python train.py --norm="rmsnorm" --init_std_qkv=0.0237 --init_std_o=0.0 --decay_fraction=0.812
MLP neurons of a small language model. Each row is named by its layer, matrix (gate and up: input weights) and neuron, and shows model dimensions 464-719. Each number is 500 + 50 x the weight over its row's rms, rounded and kept within 0 to 999. Numbers have three digits each. A neuron's up and down rows have the sign that makes its largest values positive.
Before each neuron's rows, "fires on" lists the tokens most often at its 100 highest values on Wikipedia text that the model never trained on. A number after a token or word is its count.

fires on: "di" 12, "." 12, "==" 11, "===" 7, "," 6, "Car" 5
L5.gate1022:425502455413551404530492573526525540508459475462485580478495480397487538509485532469501521575506461424570533528575492580471482449439449435518449448475489585599515482453504471517440488459487547539584485480512566504530524460523401500500498459471514524491529521492482441544570481668530556488422551473490561453528571387497489422511466372478495435476582477486546570553607521395503377452514520418499517534476479472505521466488465502518508510389431518528508466515451392565486522483427430497558616447450472478487403557527491532517530502457479436520576501421528558496453481462429474448592566569504525400569473520546534472496536467444548469534452529436411611446458528521453529503414576613516569451512556462536553472437437567486530452477543455572465450500514468436512548455457619
L5.up1022:384554562514496541593530502479489493479502513512528501567481548475413470477488441457574420409509501510442501643555404484442479535441458498556585558455451479461498418467499522508480512545459500531509501514583478409495494522490449472544524536471530424542416480590398557468503466503448429410573519518543552516424511485498512559519503547518526584503354517456548427463391513505458557504546467421575517402378476605489519451444478505475562497423459522591459532569474528527531565563441627434450485540506496558522512401410464514481491598429459485539580488510465500530489474558483475485402562456435436469487499515521504492457568484473486568535489533556494530478514472518590565525496570449469474556543517470579504535489414608519524468534439558500478502473549476520523454550507493

fires on: "," 60, "than " 7, "is " 5, "J" 4
L5.gate2742:565534427471437505492473537583423589576480435493534536490468557434559398602519479428567503558414513556522563584512437511495461426531493456541462421574513459528425592528531412538489491477460515459620494518532589494399503546528489458464523586462567494453425576496469456425528411467517407485488535492460507466529538476416503423477600559493516420428570439528524591578511473494516484553544434429432510469477356449536399588476500489671579482530516516486487517457468560454533525506551506477493490561381581470432434497489600624456485533502519576448543511555487601528543465516462514498566564517523420530443534564560474468517479481401521507462603623519468530508451475451440436512530511561480483405526528504419499490524495466500494394482431434433509442458453501548463519529459542
L5.up2742:476430512475528452432448579466484416502392476525406552449490450466565534501494534465518488532500467474634573571550535501555422457476445507484456570622455482456586645493526549474466457474445529498526583419472420435508400443491476485456501544504560534415545459591544439370447480554506532445476614510550488533553572559531519490588512487411570422451468404424403506563486464529476460460524481532396532522452455513514421486453527456512492470535487481486453474385467644552497583606461471496581475485500502457377430427542412557521474508523576487543525467520519452476473498492423398486473478544522480458513579550542523461550575569549517577510464560492508430418480528452502462455528520452420476471575553529489507500562481538541455523494558518482562518496442585421476560505548468

fires on: "." 38, "i" 12, "Best " 9, "International " 4, "In" 4
L5.gate1004:424437522558443489576521518493529533518460552591540542457564496516556508495513470499509555433504478556441611506504451461489513543513530537536509446380630560452522516484562519496550467570534566531522519520572499429469498490366439605496542556597365520423514529550446467501520402517478495497537462454475564540606550491473530422507433462565466463530564445477536415490483487473475485454516485469498512499497529450539464513446495472568493411450559476543550527522398497469571444560540504444589495526569527466553526487553413523408532464496570509510540635528588485480473433494471478440504441504443568542513529423494585533455510467513497478563546546589386461462440504509521479508513567518417415522438538581526535467460479464456552466496517503485517499543493516528424575440581552
L5.up1004:515507483458567510465457542459476445482578493490529473467460471537509471469481494510556500547512436536525534388555504455472515527504463564557513399487530471490494546505506544462471492514508525399521456590418538424540451411497531529570555610418431381527440420526393438565464518565589543458530475430466532485551539479452481509444542503520495550428521428519555515467503484568425547561441460520504529588534534475527500499478464646436419574497430532529507471381499432521478491538456415430497479519422567505529502443546484480543476538537513499445494545461446488462585393459565430505503493485550496556525552594511559478433490460577569545592491499491527500422515449591496548562493405393483460537442510441511491420517492441566613386434494550526485479471525516505426472521525524

fires on: "of " 30, "-" 15, "(" 10, "." 10
L5.gate2885:575533442521388541473492488567423516491550541499556529523537536514543366478526453488607487458527433534578505459544447425519559501490577403514436468571515528499454573517454499477609525488385532457569449532524591520572442489463475547496475524410460562483419554481549476523531482511455506548503497487433536468506527440494564539396500536557420438426534563419535529516538496493549452468524508508459421518487425516508479579521468485569513586365497499503585595568533487551580545462461580376519440421508475540426494574491423551455513505554480474462599494640526519438480469410503594562531546536508447519488539492561524481381535561540540486501545487578445485469505559560519359505588460570495403496430538519392503461535437583384499464523527477591484492548450469485503537492485498
L5.up2885:442529502433489439443417480458568448446462442520441505511425505484559501520455524435468455512442475503575516483477543468445550431571437424510494470484450528507610570487422482566530520439421393484454449607405587493510523517526530431485545520484481568460535458471415521511516495463564452508538459488634544587513422538516482429534532573551550511477388507542449514497523463413510432446425489543446498425487540596521498478560539438522482516501458450468546515481535463450478529487519469509614416531523633498493458456438530544453530519468472458559492537500424477511436603378570477454594435489450564495437484429417472440512537498569483474446459512467460445488571395491460492451384503584428476506563527492456560532489459468467468517463564529587467451492491555517423549505621491

fires on: "un" 22, "-" 14, "fully " 7, "mis" 6, "well " 4
L5.gate2850:484513425548586428486488504527549605521452425545429542493472450514528514515444551508484524438469448527490498482469457515481429472479432503507503534577492477459557511570499474510557501440470494471495483453488450424484589527553463493528468562503614445534475442465520503511518472505549438488558519481506545507511467535467461460499467522493491513484534426461463508591477534474456480428394542550521463656490447568602466532524536533502406550459449486480459565436516497522459563458523514474459547542560566588534444500509571505543512546472391493528516583467459503426655466445526515427576492474512602521502584522565433441523462471552501489514509601459492548445426530507475441505441426542438528504539580525492470489516423444466505504461490615385443474530479428442550477385472462
L5.up2850:536443489519517488416498453454508562434460495471530578572492504475387489578522559505573392507506389462470412504478551545439495510460533502381503481491496576419564568383502504527592443559489516525511435509439496463466463464503525392500529560499574409564543460536549512499467477467582556549500538442486586493504487468426520492540438566492463533590490491500442603467505509438481525537475511459501404467520509501386518415570494442480501529520497488541411464533503468517511563505499454565559437494508517474566422511443472509463477496493529389514457443423503568445443464458453514509510501600575460567494477561552503411518443511489576611502435518456442584528542409498583543566573551547531509514474564437479415537588492588510464509471485495463496559381492520605486395546504417

fires on: "and " 71, "\n" 7, "& " 4, "lik" 4, "· " 4
L5.gate754:502444461479532502372477491477514507571441467491531440476532494498494474413483588476440531559543538521511539471483537579455556493534464484531430438603562459456464539371469425459551447510508494577536467496533502493480524508399503469530526545495480447521505502411571541394504489478513433504456573505497431458522542501464507508508496481546525478575490498424434534581520408492596470514510468533505535494475518357454524466510468400480473506491492516447544522543511517451408529531523488491500486475443433503505466517543439481494523471468426553498504534494464550537569472600549457504526462479566532455547443468497362428482499515494514424531464409518535452469557493428547518536415515582520519531509439529513477562551436552468513508495493528580485454431569483467585556514508515
L5.up754:537524548612511478464521556462458521522467481437485480491552488539401524502476544517502421404468564478472556544485486554534540459452576493539368511509526537544355515477506484479466529520568415510490452556499490532493507498492496556408463449409504445478424527491536493477542494551405510454540453533523580475428504597504461462441455500548599553493506515443510570531400457480460408488476497384516468500547408435481510544484497435535472480432513587501587503557505588514462433514520537464468527526582442565477505505463558489535536461466576540540569444499419620441496464508509448568582522485586529476498537454544431495458500485452365480437577495464503571517541476503444392545599464481487574516544521519518448522460598555522501564423508504425452476406532408454563474429469593

fires on: ", " 19, "and " 14, "- " 8, "– " 5, ": " 4, "o" 4
L5.gate4655:527536515476527521593534504558458538412515551510509499479522407515497474551504442517548574523471513506516504525539391531517382542568479533458493494432481385483556492486627583459464495471476542454515421491549507545470514522395472533481520577493488483526534460457575492418558456605503573456529430550450482562531510431488497429506547430471525495545480469501417410552542480457409376481427549483562428604478437582493534500480531439470489491487437538565526558487499439397579547482556453475465517530500470482542529442497467462507427492480560583571560502551516536602548457502503472565462490512521421523549448566582446452486489476414451470499518445461436480440508482429530527463569512533613525548589498530443481445529508524566468518459514514490462420429465604478517493545542469
L5.up4655:457476468428459512560502531564481506445504435492525473447484496400466488498429477519392451495476528514490538557512539537498555474574491384449461569536499461519416504548404398460514532467474444551481471525500539546449537589531508493398568451445539472467505455468480520513468407536406551554548610411493484434533509476558485508525557614482459574575439485539585544473519432523436485568470548460463515506493394521465498490443426471501503513557501473489529516472492503612532551538549461378470619468529538535529442499516540461487496504568446484580501530557534547552470502496510527580523478462413490554509482558600569481518506589543397544488446524441487499515427508577523509453444465526435398578479501457431610573511418470412542536618481519556582378519509555534561446538574490

fires on: "." 30, "===" 14, "C" 11, "c" 10, "-" 7
L5.gate1097:449482452509433488544548533532439504435465510558569584547443574505481439488524438506493525433482525529574550611507479569488499418520523462442564405517485492467458532549378525518472597547459475553539493476601546434406475575542477547337493573504455536526453511569499450543545514496566412537494517568465584411496582479522420464505467543601417484463544473420501564492531521481461461516456397565493398455522475432553550514487442472533538447431432452526557514608537406503552556473513579384548555525444562523577489550434521460574395468486554534505565568547517406452430487528521549476488578417543521459516427474471538554503516571470490527468596542548506468478381433489449489461585553523428455537469512490371435575535449408578566414539580510507518464379511455451586504527475559
L5.up1097:493449533530527556495504457520522556455489526470522474443518481530560448544509424519431481570491543533482447523496516564554474503561462572517545425494487504449504452493440529536497568497525485462520547508586460420395412494471431521532562527628373464510485525514512494527460525415430450486551469484458555490514608488545478468542456426605469522494531411466484489469432428550538471503492490551471495556522493446446505564524574412500492495471518420534521555589481462446553555556530486467456489543495610552528435427464460506495479513471615457607514580413498465506543561542490468453451643500545467503511584437468552491500499422466554522551485509533502538468447432418529524431495562465463480384508533571457565539587425429475525500465548636541569467489575474510490533536455455

fires on: "'" 51, "' " 4
L5.gate118:534436544566492494481524513548537511537497381559495457548453439519554504503469467486510522511474522535503487527443494502555494458458511476439471475529470495407461570540508498516624451498553482449512532448517495583526582481523491407481497534381541573526448568565521398600501511506477440457445590511524485550456425469466461494524482405541450520436535433451541373595474486546595417557457555595556554507377498480517450510508433579504548498442496549394425544505514527469487522506428531487518498495548560501406448498523505558445444455503470557451525590440505382508439558499485513543502477563533486467520463529496582478553535542516488512550507548563579536401557501483456484566488443496423545496512507462573522522463514547607504470525461493468461500477607448462485496486454561
L5.up118:486426508533531499455512468496591399490571500530463461464481513478422453447511475508559505419560539508440568522468442465423478520372488471459579486495467497435496604502529472426594429411471513475499481509556535494510466513395520469497434458468574599474508612431539500511473530479473514508453563581536459452583452515481411576451477461469536501541530593421525561511503412503464532524421430532445454369519515497447558375384500448449476492566527496561439492457450530411460549554522551499505480400570598491433457613447453401564513576455566534453427487520539449543560392501477551420463463528414621486472445585469449487492504454460550523544497486590525590480440463425422473597479509499409559506496488484512598532537551629569437537582489640529481471463533443515504517484473528

fires on: "," 92
L5.gate1886:515370483460448494467581573494505443560490449556544585597475424513541497512436530469528490463360446552614551532472512477520510372485456435550444513509461442569515538460507506526440450483492518536462436421450494430512383530476475461483577534462490400514595530453505410462527543524498482369528468456555557419534513596486489484546439442546456506554458598522534548537473524390419453516496409476496550496568391505542503470468539579446496487435547472515579582494379506571525602488425519510559514439406472488491458569526527574546577529489538462600443520534497514540466538512408472525510461459465495526564434536593530477510545540484480521450559460516513584432451582399560457475499509550505530503496545574455506510492515526479509481481523524420480532404481555486560531537478566
L5.up1886:503399551453471554498536471586486601547440482476456564549407547492601425456522483541549397513512520470593548464461460522440497483481451579572440573457551422438489520566461584458443524479502509504402662506391454488477528456458404528424484540531511419548442533539502447447470539402499465590566434521537491437431625603514586461561583520518539511576348513490532488437537509573547389532483476455398475458450509515554354529462429413462570527528454539526475466523536527515471579554524543540606489549512532488457497527511422589615550429569458479551574503511474502474516527500554502471447428506548413469481511457480549452477530474517528463492502472457508511477502478485518461518559456411516427405545556474560542486534488435576481526517440541572546470406515520515436440553454423

fires on: "-" 20, "votes " 10, "D" 8, "Sch" 6, "d" 4, "sch" 4
L5.gate59:441423617457452549574490380485560499555539558498492471508359480538537600436410620496511498609421524538473576530522564424541469536434491483580521485524456563432455476552498457472431492476473476451420459458476557463414490430597447530414489536492528491473463581550449472473502540444474448506496525441457560527548432504509515518511460552414527469537515422430503531554490487470550451523455527464471497468624415471548495631469481470484529490552433385471575487532518529547432543455482484503455485504385461537404498408519416624474487552526542554516531378428481562473557394517558606485558562449532499552554496458391548506528603543469444532501581518520491574497398475418487487503448419546492522448555565488481450483571503501460576419493434514543541460472468518501481566534534458
L5.up59:451543538623494455531596493464519567470482562404502529543488398474521507548512562493540429497499421498494437468549354410612393453535543603489564564422493491510524481488491479415588444508622541592483504577509510489432534437467450461455466450521481569508501512480417394495437554419443531466550497551476467497467444481498537481533537550550475504480565504451536458438490451488449487450570456542520490575447529547499570482586432532512523536544550571543441488395438451452457603612466548440525485558538488473479484409537500526509592429534462442553469562536482546443519549434460470540528589424472524535436590547522466506469471464526532449495501505456445504460512546559538474564508516556564375436491500412530501481562490478549495602482558512530592467437561463467486539504464414

fires on: "on " 47, "On " 16, "along " 14, "of " 6
L5.gate3249:478497530491444549540353445558467517412516477568498536577510436506465591476474485519467409595524516499378539569456414497458436462524575528531515505523501507418549593600532506498530550442499551461543535474521434493443466510502435519518481437465513507498440501567494545444487459523517516421559448462561437441518386522504489459445525464529543497469397533540571489563532531451492488518492423409575492401544468503593506360560443459520440494455571502488511507532476598456456461540539567388422437528442417551519483517459450522551443517468486485473581481482485457533573410442411448500573504544477509503437474542437546578516596549373561475540477502493453488515459507396495510577526588471548477550465498544497496516423455501458513452440585409529454536481598528488584597469470533
L5.up3249:471517497442518411463530420485457460522485593472465463447471527415503475468566467519505528454512465510537540543431559604502432553500478388475531564471528466524511527466482591505466468411540513453498420471472508472419495534524518398515451560527531556483476455451420447558513557449514452450599505517490544549424506527523424632527519460565461485539569429540449462588492583384478572470566396593440462496486657604446415505504505561476575462517533365505538542533423549452481582485468526553552457628563427350455398512499563522596480492418450524507482624567594534482470466550546486553433387510549602427489588554603492457485538432536432473613504500584586411492589478466567502568525444450496501501424466428495574468515520481604523587508550603476530512541565518459470468464508400

fires on: "and " 44, "& " 10, "et " 6, "med" 5
L5.gate3061:513602486486566479460491455484531488491444461518635475452589537564476574502428486456403521402460513582525550440435464489475594477474537473499480451513543520544537644532534467507626480530413493450452528495495568526549543382529529513513501476433542532437446514523524554492504407491477468517482443494608516595541452528499355464440536581520494467458501535476435489542474493544515430511554382560494479469461512461531440408482423453590546536502520518434513423467440448511448520458584484497460488553568436484420507504546500570578532456493528514521541523501399463593418468477539464531592530408612556494395498480578438539444484434574450478472461463450412535471479454535493486584567588526512504437523466513525492517502538523460533531388557529427492535444544567507596475467498543
L5.up3061:594513369512412553467554486471556550404557559520561516498493590474477563446459475407544474482571493449548503530553429428541531453522589545565512490461477559520462434555555440541521470451519420459596505550451462484511535519456547559521464502394489472483458533532537410570487480476479585440560460554501494491558485552475458450510454477500430504530480550555489539440424482438506464542471479503507638469428560448426470474526505493532509531466493444489604473497513482603412461615375533437455468522456471467494495467570447507374500482529578455352488474538521586574462532453519496602525505516462553464542517512422488484469493486506547469522481538451541458475467556478508558491502419535428527467455496500491527504459514541491604689496601560495445481520526519412449571508538551

fires on: "0" 21, "9" 11, "6" 10, "7" 7, "music " 5, "8" 4
L5.gate5076:489446475400460437476497446512517489492497511506473525459466447523490560430531519407450504450360537586583576572538571533513500521429589412515576560455498523513503462574416519479519570526490499464472439542524526492461451458597409539492479479591478417426433468459480509510496410512480484495506520451404529527565538498462523512476487495492527406468524480472394445449458462461463511557498506563508436591498485442482439492562418483531468507371444497514553535498524407573518584418481519598522460462411549514532495542438433441507544522544483536467529578572647417502547444469513391543489525416450601521489505507497420509473459506562533434497496414504512588553495464403458498525635476521633500588544454564545527534520526494539530457522482502552512503509519551443507532470499448
L5.up5076:417457501574524551443541472547539510584468516551544481459436504532516508600549485549566423506491485544495549461581536520389470501463500487486486440609519502497454529512458481403568531491525482529449510548570529472589437542446471553502509520445515448536556470422464486489455490511456518523429471519537377527560472523488446533504433538511588437530545532512499567532435526529499541550525483558525535531438504574582517548558513566521466498434509428583504567541429473453534541476477453505543526394425509531527631438521567416457523492535503503467543563573493504479461544576591574558422552459502435493539563520555505550533458533600484588537517488494404504553513545423452495349463472462488535497396503541573510464449532474456478458424467503477441468400499505526462459583513523

fires on: "==" 22, ", " 20, "| " 17, "and " 9, "P" 8, "(" 5
L5.gate4002:518450502517453402438487441530514446530587423499481582532600468476497460457470501572408426557535519508531517504450438594418474448559487471388424582515494493582488561508460513496462494490498526588479526508472508476469484598565455424494446546560565551573494415509463508438422415513427460411462560534419514465562456407444548389477549467555516507472500490552422533464396613468488459551530561497501552488514459496382450432451504536519505419341485535517485448603468556584539558560474520453545508503408457454546499536499458575437577397447495501579595488598556538491439458461507623462514458442461554403460506570532570517503487550544430517520498500562521539427540584423568529517429487565391555535561503492447490516533565577556486473563619453455464506487577434460491482516475509
L5.up4002:478529518436550441588526558481476524506447567505571397572494466557510530537461471479520504593559565480564486504449477497533444456552538486519577517403435457470507535478464511422516441514486456514419469602515455474545490512443472586496592481554461466441405481484482547513522482470475504488392495455555514555450530473455586448535534475515511434602456467474500596485463484495580562436466505456476500384413493441423525460465568458469481522508550498488388506502559519457483521533478538490503498504496498529492557435575531427508497531520448413536521555487429440503545525501541422428564534536514548518568535509375393444452505520476534521475498632389481412413549490497524414517540557567531526496527501464529586458513545442453504524516429502551429513494559550451505451493537534

fires on: "'" 45, "j" 11, ": " 4
L5.gate2904:459400572498500551527543525510456473406537468526517561530484410504452510419438636496585564561493553443545549454504490438589495509566475445465431448594506423486491480565466503409489541426630537515550496488470580512507487537419443468494485473503500508550511402481542518480448608540444589446522494540629581504529525494569467519534527527528508548494453476477602512535536520444544425489551406547514371545451418541513523611468532520567513471624504497474559472498472482514532521543383484591499445431488478511468550400505511569495428510483496530470637518446466386477561605471521505542447517502549435516537591536481401454467459501477480362542491399537544570481498522490510520455519531546477549511513483550468563488523465527642550515573498539557489429600430509456526537531458519
L5.up2904:535511410488505514530426563471508454468515572425480494427510550464498439480547494549427629553524549496491455502515498476560520419500488515508559538559431390589473496492481550513459578480470535465467466552530513498466505560526536544465474513507481689513443396513487490420450531475544519505520518508451510354564501491509427494461481523463507477575541525557515497444527562440627548429477403523541437461523430460460463496547463456450499569513590490503527456442464482482509554481473501429444436517600509503564498487435513458540539464461540580558399421465542463466479581518480556542467512461445522492519525541511443532534522479513542482565509469470594487502479454520503523569490489474458498564583621540474503539411589525454530479482483555569463403553653572508486436409388622

fires on: "A" 40, "yr" 5, "-" 4, "ul" 4, "D" 4
L5.gate2140:500471546454506477527487513542539430483490531516458513534484529407496497535453607490453522552353547502565600496427464497480456559433444493585503480450594421520472551553520569394436481509503492604465477495484410516524515450486434439450490563459466532564477497529513472400454453491470497387509423528566545535500527537492540521524519481519519456468529463387486552517535550488525547546473439594411449493505468454641429553554496599521614458572504481569567543477491459515550521461436497460540527562434438436553518503484538504463556524562523468545505472507383473468501523422474509514515525409521463511483425535439561499558487438622433490504608545514447464509403595451436511524507532543544527522477502464516418475569522436529515506526411541448557603516486590494512593575498595
L5.up2140:547547461576519495495470503489579491473465502501450472521487447481567475589443474510530552522472474492568480515508520554454429491517525584473595430554424440523467563553513446443485565504557463530542523433535578352499460406414507578515555543474477460453525510490421564489517577432535499545449451494465470443484601523491483516454527528536536529469507398500498505519507478461480469526531572594505394585468573479474563519511622476525481593560440408495490541498550523524520498474449477510476522558443514566436491527528473456482490549531536490415521503542446458524506556502441497458519446469454591506487519475544419543487573531457519489600412514501551483459666534396519455442558548432533548514476498604400506502586450520478503526408583473487528570528453608525559509485429501

fires on: "y" 32, "Her" 6, "ist" 5, "My" 4, "hor" 4
L5.gate914:491482495548453527463525495576463476438549364483517555426511507495506572599423455510553427507519483533505527516432477498532581428541524457533523589539538520468413555501486493481483584420530502540551489527513440582579456445550464468517540446485545456505416507516457471629466486491534459554532501549517411456578592504512483522483511465484489472573460532518568570500604464477502417454411483471466489482438416375516380502527486432596538506450509439553507550449473467489473508556455448554512460530546486534507467477519478496466497575538481511471568553530556504533432582517605538484462554471418505474479435437561532551475561472554494513521533558437547471581528526527451452401543523577412601490499494516580492528538458494510495506529463474496538483482512459492539531508427565
L5.up914:477466515505412509560568454477522493540633488509524586526509449436453449459461421455550498502480396507412523419508533456476430451499473532430557508426496557534507472463518510573474432495466425549416526507444541483513435546528540501519469534520537495435477395456425612543496434471419424474442518447568482524488558403461553505473558553549499498551458602498512504537493534538510514545486560515433463564443464550490473521529557562548551494547587532458535538463555438461369429435572432474541455557595536490467573479443535487587452485449483461540427513405481561501498534538465474540479509530521420517527455446442507401503513542574524506467526515502432491413553516425470470472581512559527479449504499502560462473463483549420500436476544487533535582528592461491482538435502561

fires on: ", " 32, "). " 14, ". " 9, "is " 7, "- " 5
L5.gate483:582520486401425455427601458560548626533497414458484476493448478504506428515399407468582454372538418495503542609468494527525507518594478518474470501554557495462496603584533458436567556472460548503549497473476507507409467509453415529329555442584485577514411508519446401482530558463489515542486452515550518551445540521455617433467539495495589423580538515511473462503483528496462444508427555515430555520498447524578447530501450580601574534470472514455526566531493551437470487549515490429565556467482403408420504524408535546566638498512495435449462587521547528540466525510533511507484609507452543480405489639468481464551524481597414460421494537482538500461557504495594493525458593545508507502467496467524493600530422455527458528517482449540546536538493612496517533523475414
L5.up483:470506478505443497471549439492521566524487511529508475465443458382515494574438460483536487502564424497535427467477465508524556525583419511575472500460621581473476483418614523496545452440504494533543534440412554539508565575510586545565570538646446423546495490420533525499449493450492433502458405581566549484522518538460583504567536552419576534570559520512464461537491593496465473469446598454512532408456463495551484519530562488477449549607543458461479547416545542459498566474484514473547520468514531483547486491523539588539546472491483480495537538489551562552531477457566503544455608511523528454420581567425501517494491453534496420468469441440483605471544478488600526519561589446541493445471507455529553519527401430531345518478510446535501487447442514517529592528494500

fires on: "| " 32, "is" 8, "des " 6, "–" 4, "’" 4
L5.gate3760:560561476460643482464520582501510510411501548433473423518527425373555528531505494481465540529447494437486483504524546471563517505538535498565496523416525488540520487526537493482584554475505511502488477545432400553513463435369496463473485431564390406555502570526492414500457472569494530562493466529547485519463395472489518532522442468495585515503413489435599581451576538480549491496504533541502514532440567532447534519512450545555566499513473475456577514454432545498500526470331575446512423452524462519490562590531443535519484525465433497465493407467435558541531475486402552527521532512454445435570511524482595559427564581460549488580489530404477463448478437532492551540470576462543623445494468503534587498495519529562526597456401505477474497483503441469470514536540527
L5.up3760:507546517474559515480483465516537511472504597492491508545498475409474526554446545484470517563407484417630467515411553528547589410506375429461538516460524489493510573480460499479484518538486558414491491543496557498611393515432580498421526476512514616394482465540493593454522521516565549400453532490455488517533414475507508465470482559489444522523505526431578535486561522550469487464481545548508479433470494522459508576462516390542540402518538497471486519456519525498423493427484538484389492467457495527417479483514491464605582508491548540443476495496480434514498622405421520562465480417526535601511513503530554538556420518410449497548471464567428494479583523499556487580498524497485386471604522493490529530488464452579459547438461599506486537593529530426448428480505605

fires on: "'" 43, "-" 9, "Long " 4
L5.gate2107:491518479499415505511538510542571503520527476497575438490550441482540537505454521459527440517538456501481608455468526528491465459611505491451440462498506491537490540487478401447499476527487394466547467545520569488489409439511515444438541537509546571516461423468490486459593522447599511506480482455488481562509536414489486434500589433522549548444441475465493517496429497467543444606508428502490443518430548438478474491470512464593498475469420486443509582539485490399466584513442487555456537516497442446516451533530517550539529500565503485455564457515525501486528490469489520505560494422482457502456451489483484484496422563457543540604442527578477564473388481560407590496431458510474545527402476544494557532512533474441585544494601511496527590521495470505553444500518489
L5.up2107:528561455433467542496504526385532464521516483454445401401520470521450417472529450558477527425451429532477597495544486487497518528468483584568463484538567616578374516538589569576460622493496537450563474459465508456489508498568515492471455579393508532523556534574484467571493481475382501565489504494533433465511584570447481534439523496555574495475481495555441609454528542449505482537468477588581418553592475390440451502550458477511528566541553459430619425436527447491485460595484403476564488488535543461482443416499517468580487509529482517534449507440482531461481477490575574482539478449459558473505529538548518509506514538564561437529495492562520461549515530449538555525433587485479563543426434550483490465477494563438453545553517520534534544462565497483570524469536496

fires on: "on " 20, "On " 13, "of " 12, "since " 9, ": " 5, "\n" 4
L5.gate5117:533365500469459541561464560479527459557445388482540593416499545434525565481364444415469515456509567515527600559468485436486499469555469466428512494561407511524504513541536493435547536530569449552565490455515493367547478517490491451460580516583483513456493459486496471504527585505586547511572488533555541530529432475526486452509515457505470419557563491460475416447525496503532488490584379530570508438409463484491484471541464449620539468536621433420514482450469540611468464509479568421457512474523561485527572444562528541436600545510408437507546546508476565458454506442414427487618450498419605599467443556558409532488564577553511516518481384482476490554513518553433522399509481538473508548555535551499531535552464403640505363427476529486459455459487567518570566419604490
L5.up5117:494535571577384464538507596487511533458590613524512527511471456453496479546521511532406518446511486472530480563449477470426355481519465446565479516448502522462471442456471482443547531504466516393527448499486451552453524530467572512572465554407574493555367492437501545476545460394470480422501464540518515486434446437564513505497452493514457571445467449436466522568466556401504532518517545403585505456515498495491585556494446565363500520536476461480470429505477432525533592511435461503559509520472453486624526511532559558487504484544508488457451417405553491497451403526499549545512433578553508478523462490564496539458422493582449523463554568502523545467580493543515449438521499422551487520549479538533565541514521365483531503641509398545517515529512358512486518535517462

fires on: ", " 14, ": " 9, "- " 9, "V" 8, "and " 7, "Abd" 4
L5.gate4873:552560417520516437470548482491499556494521555466565539585508409401476463541506502511500492389525564437497559562431491527485599523530560484552554511537505505504488484454462490492513473495419537508539466516427553374477493554569435557476491542548526494528469496528515477579550428564482568433479460484466506490467563513455532515405474534428501470550570549549436432471536568491467522547508436499471507494443496444481481578390358573530462426546421460446567497458558513455501427536425462469425463573548408510479409625522480486503485514427536485433495439536489520488494518577463515564505622462480473439460428517498433496515453556573399497511536406533564465439436521504523484554552529581480554499542524512359473496482505599433468491555541472510478549528520532438502471545470425
L5.up4873:472454476453519493545431564542436478558446507556575439497564539558498531498528505456557529449461484533544553481479422525502511482519453401516526617469534474487517525450575577477455438446482535488408374474383532509480449527414465447409523497493463504499527450464470499481509429514467466613476417449491508519504533445533518469586533548520514489556495443520404513496496628506470451510485501626479500511501403574474469443501524469556320462496539482463489569455452432570490498479506604481473508557570596488533511538471523502545550482478422543618540453435513499498523523525484463506520494484457452482570551467501518439446547562545482475549436383494429479400413552521520517493522575595487541471452429484565553568559497568522407570493636482499552511459433557470416487503497490

fires on: "s " 20, "In " 11, "as " 7, "than " 6, ": " 6
L5.gate4330:539502551528445498495471474628514536569425442557525558435558503436568426458498515517558495626456503514521543505462495570531463433544545524465526512544531473550430472586522479517457622438497482468518475523614508537507553573509475521562501554459525569389470554453479455493510512495594520471526461522431508564566617503589422463458527619538512457514572565363435532550461474508492457512533414561424551516523383457453446510559555397586590440561476553519574460436458484485514410495473506529517412400506558406541474588491662528512449508563544510590524528510491424459460468660509356438506551473514510460509556510518487489495459512576441514569541457540447474533531436521590585383477569544496521562512476538566422506457529487508436522478438455473420472554481526532426523498462489
L5.up4330:455453537481520479509530578571499592386528460496488500477549561551596477459428453454382530568486444473499487483525602429477443535445488483479489589457444416533480504425537506497485514445502467487457471459496569413457494462504421458488470519477447527529578561477486458473466450422509535510474540453491505490588503479482491498504587525549537540531473476513480495569505497542474501489531474499396526509462440567465522485501435497529564482506550506514512483462475540505526476484499446472453503467517493465469501464463476524569475564513553543552610452426480474470451524505412536473431570520389498513574475571440484484391502553543472584510519619540530525618497573502547482491453443513486455545469492534554604500591556490538589531483505546548522444593472545511365454454366535

fires on: "- " 22, ": " 15, "Sh" 7, "– " 7, "is" 6, ". " 5
L5.gate2377:465629527505498446554500513451474520474543479411440474510435470491556508469414479541451484475555532391433533477539573425574445438465443528496483491585584487516393556613456529472526496417548553530457443499472487513513453535415449505404535444445525560476521593530591465577524469554435502451551564514523500454542393518459562452439524460414498535519556486493490586572484453501477518508531507506469560479440476510503444602418389558494512474431535476493534499472516531480457476481435430371448528563486492434474473585534553470414426461550377484498607521650456448550443448464538541644410452508441598571527453452551441492537536451550520544438485441458498588452575466454461443491483509490521469470501430584515548504547534564480569528402467503401461483489440464503462421461466536
L5.up2377:467581480511469567491494446523448524482494466475486376406504510535512491446455551532589547461398433500495455565520449600574515562521442462483466478495623533515478582428481418520562565515491552469395480559521511506514552504472419437446571471475514490473483414476518507513475421494497516618494533474479442536426514509467501477504534481413495478525482577434525587585460529524506453532483561506413455537491515483550543513473474523457465573429575507473469550436507504484506513460497524484505535485573421477433551513463546545566422450456433497452444494517516521429412525504470534560456536426556441513499494548542477531533536543602440455556586440434483470394467485560443524491516478512474487581432509516477476504520479450628499505541464414501382512434422542480487493488412504